MLP neurons of a small language model. Each row is named by its layer, matrix (down: output weights) and neuron, and shows model dimensions 298-447. Each number is 500 + 40 x the weight over its row's rms, rounded and kept within 0 to 999. Numbers have three digits each. A neuron's up and down rows have the sign that makes its largest values positive.
A block is one neuron, or neurons of one layer that tend to fire together. After each block is what it responds to, as a language model described it from the Wikipedia text at the highest values.

L8.down5:480491490520521552479549556505525475490507600545520551488515492484538475507431493445459511476458509397503496471481544448521505518469507475492560427496485486429546500485531464432579491529466481493502446618520537523449562481442510541481521482509522421533503467530573507483525497467472509496512452409532553550393469521602542496494418518523491447500435528502472480525452503511497573587501480507470474525502567468552480453550488455519508488503542450486504
L8.down150:531566487542465473473495502552526552514464563502424493449516464526503518513481446496459477446466512436532544520491504507472514510532547479477459434542411505527570525486518527523481507498495441468507538490435520516549445478505528526505526527428501465536548450501486444517544573496524511491497467447537485485475392477493460515458501479537512519468401478602489474510462501474463534518482416482530574469528500492469541476554449564508433529484444514490537
L8.down242:495502436504522527508470530548567473465485546510522477545535455505482467504593521446511476553469547528557453494538431447487548483487459509528534500415496499486538472523550457502523499523517442523440488540456468492642420470524464476469481480518495496479526542500513439500453506499466504448428439416577477529414545504508504528563521444496488490472529445522511480547493545569473505432510448466569512462506538535496514469490492457478549441516502482489471
L8.down554:505461479449482534381497471456527474487507522536469570529452538539426472468481466501515562488437507397502502545423494515546470444515507475492509450445520531414554512500487545558432512468465503484488564497430487509497520471527454497524530535536571411473432453513501483484530505445480444474542473507510520538539477522573513552452518576494411414573557471462523514480454502470457492485471521472471476484543510515461454520503468523539503531528526489561447
L8.down743:503527524491575477523502483474541421442441488452531495481490487506489431548475470467526531527533431496566491528496477504528505479486493498530483467447498478479557504562515439492503475575556557565458538519542494521517451459461478486449587462452486528498484528501498513483464415544460488488451433505497489561443425462499467541492507496429499430491486475591525496525422433538496481454567500497529493402484585478502475502479503516461563409420501576554513
L8.down1029:429430545544512558544515548550508455520520546398514468479480551480557474444510516481489487535556491519490517504456432470506555412541473481451496479463447424455522504469423406519498507546550461499509460538504525466535558514422476533502580479489547471473466498462490485538510502429548601462519406467536593451481429532507503540471493462429543553519411545495479527525436464537448460552524556488558459508456485454472516517474498555567512463562422550400456
L8.down1047:552408516521494500483484502476503515513496563436524507575530583440508544495452547533518580521431423501466542524486464516502455517586405554464486490467478606430470455457538497507505498542551444506422519436502564545488508560496554532521414458479487537493502508472439487537503439480516559496538428530546541476503521516510543438578427469520456509497489478428523488446433539455467526540534544543517548536536468414463491473505543559501485493478437542445478
L8.down1141:455517536557539515513520448517564500488504575455455603518508541438520516505521505567563517486489553455445533457502520446400480458539537493515446461534507491493538420422427448506535485528474553527474483498516412558467517480506614533480543465478469510468497482476524522530508504550489527507553474389505458468512482466393536524578455557563534518543453508531471466468488501449537466570531538511527527510513523469456485531504473456500493463513466487534492
Indefinite article "an". Mostly the article "an", alone or fused with a preceding word (as an, of an, and an), just before a vowel-initial noun; weaker hits on word pieces anticipating the next word (young, less, c-ool).

L8.down46:444562470432492484473466514572487486423435516492521504531532491499445365485509503547527509487454520512520528525531544504565493552537463527450504526531537491429494456488416522489517484479522528443558553485475503563567446607508472511460444496548493556541434492388470494518467492446491446458579484441460460519493548555562495500470523478473442497502511471442474546530474591452434462547481516492551481510484517518566481572517443428405551520585457494438516
L8.down157:522523522528510544514524450499398498481491507524486545512383525498483498466509406539529461534507537485504504530465507533505494524498484449484492501499505398566492541522486487481530503541452462491523497519587448496524518525530546525484502470488524445509522458507517504500574518500495473426507463467538484500504482514453524500451494553516569483537469471464438544514520490444509448543438431431512477593493518514516475477460495461509541489489413447442452
L8.down196:519537418509517523466523548565521528505448516382495484501549516455501551460559515516522539505538520572464445535533485522481531510499466527492553405497416451519529482490480468509529494415486492553478532502451465482468566432517495602543432563519476476494471505540456493478459463506442525517548548467444527519594505535458403508429508512508464535467463432515468458517509500516529501527512493565464489455505467480537519548457478470459508438526502459533482
L8.down278:470537527454468513456511524437480502520497479443496505495484439521551536457542540551537559492520522447523540558445526515529495513470524504505516508533493489538471528528481472486506495530458533533533436405502521484592532537447520414527463530589499467492479553520476496537504474528502489510441494551487464542561560541498522508506474477489488472536547429449474548502509518489552488543483444456517476554493497530486469498509543452523533491481505473534400
L8.down575:498437573498512414538498460491551579517531434514504622467482507478544512540507493480425517466491531471537474508566537478517497513514450440416489391505408449512474517478480439414455610456443489482552492467490562554515475525499547474478497433476512488536491518459567501512492493532446519558521497520539496507495533448487462488487513487543507503554523455551438538503447451523435533505497561466509510505528551427529484594508491488547468472505489541428563
L8.down637:485542493414501512492539502470467560480553480511456526467454497468481430458513483502512448470443492509463531565481530437519500490461550502515521490531480478545419545497443534566560425508464481519555484472505540444522433485519530548507523571492488539436553447475533513508490448496523482566536565534443491489514531525591483510478492532584506484491496579550485503476563554480460558536535492538449500474459472432486508534531548416536476517531490480490535
L8.down733:511458427514504491401462455561460507482445513504517514515481530488448453547443472469452530467445472488493424466401539420535528450499443424492443497484452538446454482454559524540550493482519527521474469558529499463474532463483420483501518472488502493492497502479526590574490555535499516497505558486495532465548449500523488557547533562443521510500500449500492555503548506524518542497456451492578464493486424495563497552476565459517494486508500536430486
L8.down1203:468458484481489523490437518476526452530529533480481477545568474526518535472431494461537552470491467482507472481485514473528413463537539479460483454522568486482541481560548516470453547467534442469501534466520533498454525482514459506486526482488437521508470517506501556505446554536482421511571536478487514526491468415426454488535472504532526508456420427459493570568535543543508579483527555487500497480459492443507496443532505484469446520459528484458462
Mid-word foreign name fragments. Subword pieces deep inside non-English proper names, often accented or special letters, such as Bergstra-ß-e, Fenerbah-ç-e, Dzerzh-ins-kiy, Herná-nd-ez.

L3.down516:472504524514493571527533514535552498482522466568522498473505536470477490424555485527488469559525533519531486428534450478512426518512470481498537516464547506528484479540538443518532480460404483520531476447486451539411536481458483528511564483460488497543497465462498476460512481500590528437554510563548560550462429507478451525480466548565586443495531478411553491429496551459476474475503529486534536446438491512509430524530473483530443475434577503526510
L3.down926:510513540449505505387521520491503457473477471372475524444582533480509447516529468513484517524478557492561558482442500438471510404437513504546577538470497472520505408526508505497447563466404487516499472441528442522493527527487521505494447519564516522507488514462435493439441501476504465486533515597445555532541471518475455555548531545467527474501555537566440535502489513497521489525524520525527464509484531522467545510460528413547447541461459456488590
L3.down938:487551475486425543513473470561484551563485472438506486483476469468540522545515517460403502490468560527421441484541503517506533430559413556501518512534561494579477575504529519460515536519476531505536494491554498484462554515503543505519533493525508486431478524544474465455428493493527485542515494484547500515530416480554535510527453447509442406441477470443479498571570537482514487480462577575500402521458516439452484547493522429505426556467478450519462
L3.down1010:483520496527430453483472531576436481470497461461537479429448492455526450470448465442493526450514572536469422440508553436591533462502510542475433509512503484481516498577531539526552458470384496509520513450465480503553485472467526427524521463517448495589555518504522455429448470522503505534598524550554526468501500499520496441539489447429465550469542512575506534546449534517498531533481501548535487531527552536504405519559483459530521512538500529521488
Mid-name word continuations. Word pieces inside proper names after the first fragment, often after Le/L: Bergstraße, Leipzig, Lippe, Phoenix; also next words in fixed names (Stock Exchange).

L3.down66:489551489472523539499473507506499480510569481469476486495509462462441518528473511580456529519494571502579560498474532431449496449446496479498539532499461431590516517492555475481508551519515549447466517499460478463489520512530444535503515486423591522467505500457461448508507499495530477565524614537517554513608514449456457494548469447456463584509460514469534496485504510492519465486555489537491538461554548503510533499435514484549486597523504468488595
L3.down68:474533436471492453538497461461450486448489497493506436518517485482560461529480471488534558397490456473494583514561476495526477511538499523495524456490536450483516511542579528478523503495559504485449507482531569509585497613473465435456481526451507536511465493493489483537511545476480514528526517475493521522553443548406553484512471474476512465514443502511532445468466507509525537491522489514489590506480503456439534485406514505526528518539599461466604
L3.down923:462582466452570536485546463484515499453475446573480425507524480486435442489478531495609540525519479584403519454479457515521562503489491415493451515468483516475442557503507508487522485500533448457493474477541529533523518457554429486522543535497486492458608579505451565495495465532508535494472469436482547465502489541500510464469461603541515491479478542491571494533471510462570409520444463478475529449504490450562495494549592455545454486535450460512490
L3.down1073:527445474485577476531465544515520493458557499479601549471515563539455458490501533494446455478484485491538531525523464519523524489473482443517538539476518565484534526468588488504535477527419474563542476443473456502472507460465510520544471464510511486459486490545517497410543551516560529539545509455473456475446552566555562547535540542526551451499483611503519431520472479501516488500528471473487557422497528415515549532501537468480566526497482559485545
Of before proper names. Fires on "of" and on tokens merging "of" with a capital letter after role or title nouns, e.g. "president of S", "leader of S", "bishop of R", plus weak hits on other mid-name fragments.

L8.down67:518485472467563541470524556522473555560521504395516492500481560448515515487541508501518513501522514522508541483439482460472504451525553419485518438533460511499522460541409537427514532454505472493539459419474537502626476526524529578493499491546526512466446451444527488419538437479463500535504449463450501553498488475509488463518475496532420468512494498550544490498462543582532504475440516527448507577522544466515502454476432464504524550485470457485551
L8.down117:476508475482464552453430491427510473515530542524399495451503434485494459503602488546513503524483454498551574462517469479536515449506493540391416439498485473494479549474488498595491529458581513405462426459457546490568520516524490453481478484533486517452520514469485549438593517521527588434474507478470531489490473557491501514476526473503515496535523472525445447446498489429538470443535494492532505508505480533557485511491494477524454474476578445459519
L8.down301:557522426584509539491491494506492537487505436523491536518507479498485544498481545536527469523520508465547555492526473437482474462480507456490460477564526470494489494513447455515553493500453510439471530571519550582546408568545497474463523593528518518479562534509430546448543473506544545513466528503484451466504556582502536458504507513391546494441548491530465535470448496434522485424482502574522500501560458481485488456502529526526486499537507509422506
L8.down501:469480544424455534504510490445440514537482492546466509441521510540523505465484517514484468526531499521526575504490458433494447493539552503474548507550569534549482517528547533511502473478535523429462442574496597516526520496446534453567564531433430461498452480472526501504484451482539487543459512480480509531499558461498462571480559472534500493469539505476535507495503488500554492467480522485531490482519465483484577485464508504527496550535558468537480
L8.down550:458560486532434547521493432517501511503468511517547524490490593488438543518493523489533468459550484470525492523536439491419479532443441479496550524443417459497532479497476578496501491391481539502500500526491541472504488527578522470444501463494536459425520561556450458515470458517448432525423488431504453419434441488428502510553473492525539509440495597481559435485536439515502611525502534510449545427503491502490521429555576526492470505507440487491570
L8.down632:471501460473503493528497453482563568437522508473543494466526506472504551469502573504497535469487487526531484506567499525576443463533526442499538459494503473552467527547487465513537486465512501459503500516450512493526501537511502491543444448544508503473477511579423592506499423462475526484474498437437523456574464494475532486451609533557474524550454499505575477468479520447491525522511488502488460431502502473508559531475505544520467466513548510460450
L8.down1100:466527504453478582489524524508514539506494543506525470525505463471565597456515487497500489436469476518469531601540444517511473447486490489504532582477478464490466484534489498467511528517487574550528472379506525484552430515499460503508478520554390525476452533543499479451536514430498516463509480519521425486519450504536548488477514458523476479490476472555463517459504467452470543501471530438467519493437510499417474466475432407559449506463516481509487
L8.down1154:539447446435521453498535480457516508546422561553549536574547527473472476460517503519576434545501543485511541461534464454488521473443496411522547561449471399477494464457463559507452506499507506510491434426493503472461511442582517516488530559523434551553516525471477550518494548542557471481524431535382476466445435484486515413535521496478559520508487500491531519501499552479518483486473500505462496529487492488448462568485453524459459466503483524459500
Word-initial capital S. Single capital S (sometimes L, W or lowercase s) opening a new capitalized word split into pieces, e.g. S|uzdal, S|ophus, S|ava Centar.

L8.down68:428528485488555485494516511492494529528505462476520498496508500529512432485439534445551414540504443578528450463498546467487462458462442475444467511493520463467555482480492428515471566489428473473478456558447475507516484500549400471575498495574552480514554442442551488507512472515554619440499542534527460473537554495498526429523552570487541465503423575525480516441472499442469455488487509540512513540489523472513463512517561520495448541422523467548430
L8.down216:428466452466430486480485527559476503472550541523544566530483529487439533520502460529531472524513564498560451492451532543530505522482523544461506539454456503499555535481465529556469531524489485535526491477519420523478525458474468432474531581440485518436476540480546568477521533455569516509546503532537458456513501490520535484503494498551431551541511512494426460518498447490518533476518565471484556551473552442487521548475427479498524543468537502457540
L8.down228:508520502525483425472565463484530458539516459397476492526532534467533499465444506467473507481503444547467542442471525500473471506574525457521544559448504464437493495534485525568502454540507498532572507525488524477451507439548383504486522560446435485502480551514567448488462497513499527501503463499468532489504434453464578538554514442510506477604492450537503547494482540435528543511497519506477470464539548521450463545516488460454500489518513488490591
L8.down331:509507428476467462498498428535441520399476487475486486465469503440470486490538513451456449522498503534453481510441565497499540513553440548605555509534503528480458537518487470547528481537495493629532511539515504487506597400488502525453477465472511510461558510521456487519491509496500532560483488501482486502512523565515496562479490526558500448531483518461492525466567508527475513506529554581504506552530448494465497479523424505507459534432490510475473
L8.down611:516517483458535475430452591596520530520441496510475494469536458520473423463466523527488501548447501496484468534548450517508565484550467548425447464545468534475512462504480431486458495511511554558421508539421511542525537487566515524516486519438504548535474490473499534527500448472508479561543518508515479460508566536485452571574462489556487507431509502537510446503553501528519581483514475494497492484497486494446516551480536486524471489518567521515539
L8.down740:525538457470496477468468495490513446453486475558516523463501439508537485485549466499520510568551456428563566537448459451570476501566502475527501446453588467501473504506439481516494460484531526507512503605460476507484462493542525462475397390505503471500468464459601491517486477490562594495513514558500500523506509596554470542431505442514381510507566480554539530453448530498502486504557536529526533543472531510518485536492552523495545475536513495503550
L8.down785:530471506429433492444559531520508521461511592495533464525462471487408433564496511475492452466539528459475502496402488476539488472422497422449510544494451467547497558474518483468470426504465491520523414491541477478507496511505457443454484447549510562516473486491438604498508438485511478492508501504521510433443508443516456509500476485514546453504540521553544522467525499448533532541531529543485422544471372464553499576545531547440547533453499539591550
L8.down1193:434509510491468465393519492540455513507547515599492505536458487552552568407549486492519468468533552458481518506506489476478419548494464485511465567426532493502549569431502510512541512428632440489459485441459463493434449494486509494527462534429460507528482514451563518480455538458459558491443577466460477564520499465490476475535520528473517444473530613462478581512492501498445503456502416538524446544513478525501507468490462531501441479523504518458478
Personal first names. Fires on the last token of a person's first name or middle initial, just before the surname, mostly in lists and tables: David, Robert, Joseph P.

L7.down198:522446424488482507532493516468439547488431527488430444503500527537508490534485495480408538500521527573473502542381496527516558475476509523440497524430478484478520505450481570502484485538521512524565530476444491471538521453516492514493468508559431489495515440513451507531519424502531487547571512530523458489469564472575481507575498491515464566504549463540498501499448536509474515439508512544532559566503503502454540498468495503471528556519464484566535
L7.down679:440492471557559521432439454562456480511476513438576489526441565587506538504481500494477498586531486510434433534421528474582450512497467553516503507536444472480521511427524540486431552530446436509501481502523494490508441485467507515471483501456463469428464492497542503521508497441504527386567573438476492464553529395444395532552524511470470546458553475501452434568563515515506476500488586535532457530486571502536536552473490562384527459539468469528534
First-name completion tokens. Final piece of a person's first name or middle initial just before the surname, e.g. La-ura, D-ennis, David L., Jenn-ifer, in credits, tables and reviews.

L7.down639:542411448506506483578554540512512505447501537493500474474518479547540471465489431449496464478501502510495471456527483492523462472497506507529479506496460438493486579406492451447536454532457466496428414628534469525534455429493473539440528528451515481446501466494561456471550483415468493529520498450451500499450526511551498508513526609424523496524430507530491528524508490489494514557481542534496508549540537542489538462554531501491466495515463435497536
L7.down848:469493501423507518505464537485476477523545514482591427516471529560483552502440407477543547491470405556543538512548519550502441458498478515483429533517502525467499548477537474496559489491502466539477521503562472484505550557515548540506496543403559487510474437460540529452455437516470531477446519464514433501476463462542476497500471548475500571552539499504453507558475447549438479546525587486399491543577498485526492446543515535550440520484491460453437
Indefinite article "an". Mostly the article "an" or "An", often merged as "as an", "to an", "of an", plus "an" starting words like animation, Anjiki; occasionally other mid-word pieces.

L7.down587:488485474532479500505513587465559442548458516500516495483503549516477482462480502497458456520532487516506479549528498425478436612566515469485536535482499484528568451486511435489467485588427454497526554522452508573502496501547478500544572458456452472556456455535528503454529520425441497492540488492555459495593510408501528480524479476543477549511449497493509551464529510568493464466477541526507470518579545482513534468513490478424501539497504411510507
L7.down608:533496436459513398512524510567543535439517553444496502524524493503533515566529519523422504510540596499577459461462458564468477480531502513506517564483540478484537545519553421525489515449485463489490499513557535538512394466528480452448524504541522471503504458497509519433481496464534543516498469513500514559541570514504546463507513538545508529476510447492461488486498521476497479493449550479545519558523485468484512557531475574538484481558465556516473
Foreign proper-name pieces. Word pieces inside proper names and titles, mostly German, French or other foreign ones, such as Institut für, Bergstraße, Un re; also World in World Championship or Exhibition.

L3.down164:457419474503477464514443492518507499507468511575508423503510530456503428494487528463505514509455430489438456475478495472509424454529453534419520472507553499442444479559476441490547417528511493531516532552455544493558404471567526518502497457490474504546555521435427526516465459504494493515474486442489461466492484470492502470565496474529448489434541499523487471475502501531533504485526535538487521486483482466566491477532526417513496485488537486447484
L3.down199:562577514548568425471518492543538409494492477486500489541513463489558447513512497488570445496512489518496511526532513491486430531482457531551534493452534508496451487554547492488607478517526504495477481518485465543481460538457494452501455520534472514562533555513471539482540551459449540469519503517510544473526566495485477511602565451453540442436551516486468493445452539555543532478500515405479509543499467548506495431520497502428540572596477516516554
L3.down506:493517517541507410529563520538449539477501466552501466557497436465492559447572492490483482492495457503558537518449554517498457464540535519479525501452489548493423488541490526490548396527424452507535504578514489483539453483499507496474456485540522484527483495553509501536537516545480484539499485569551557544515475432521461523540468405522497523505568538512526478459537527571551456495437490572548504530531449530443518504478455410493480495537536471544586
L3.down827:520494517505519523551469490424457557492475481478467500555473470508510469478500546499486508502549535504423512564453486539504442506462523507574485512496540490499510497440484541506522465554497483552520493516445530435426468533434517507457598449483485487549516504456449397524496434538547490475520486556489525508500481507509561533534470496457438583473534505484469488499524493523452482551413485587452490425459427579457540514444478492498538495510503493504511
First names in lists. Given names, or the continuation of one after its first letter, in cast lists, tables and credits, such as Matt, James, Steve.

L7.down446:541515431481527562469535466515519522512507546532512552542566514457498473526475497552502474463479522581526469525511468436524477422559553472532471473438419492514577453529563609483526585507517516497467468492487510501606585511492446548509505455508387500448412489438478510519530440546538512456540515471472471470458446490514512536492472418498508501459536486496446471456490556518567562538374503508510519580555458465464461480424495530520543463495595482457473
L7.down1090:529446550541541506538484516521518500547460440514517525490510473513544495436551522456494482518593489462449545450449465519426545509453546489534493509454507475486551508502564516592502507445524502522488547518553528376607507519512485451533522490487446457458469474464518474506504512545519517508476538483525387506451552540519532483430537468550535523508507557544502541446456434509511558625464479461467450528525489448541480511433481542521513552570488473543501
Word-initial S token. A standalone "S" or "s" token that begins a word split into pieces, often a name in tables, lists or after "and", such as Suzdal, Savannah, summer.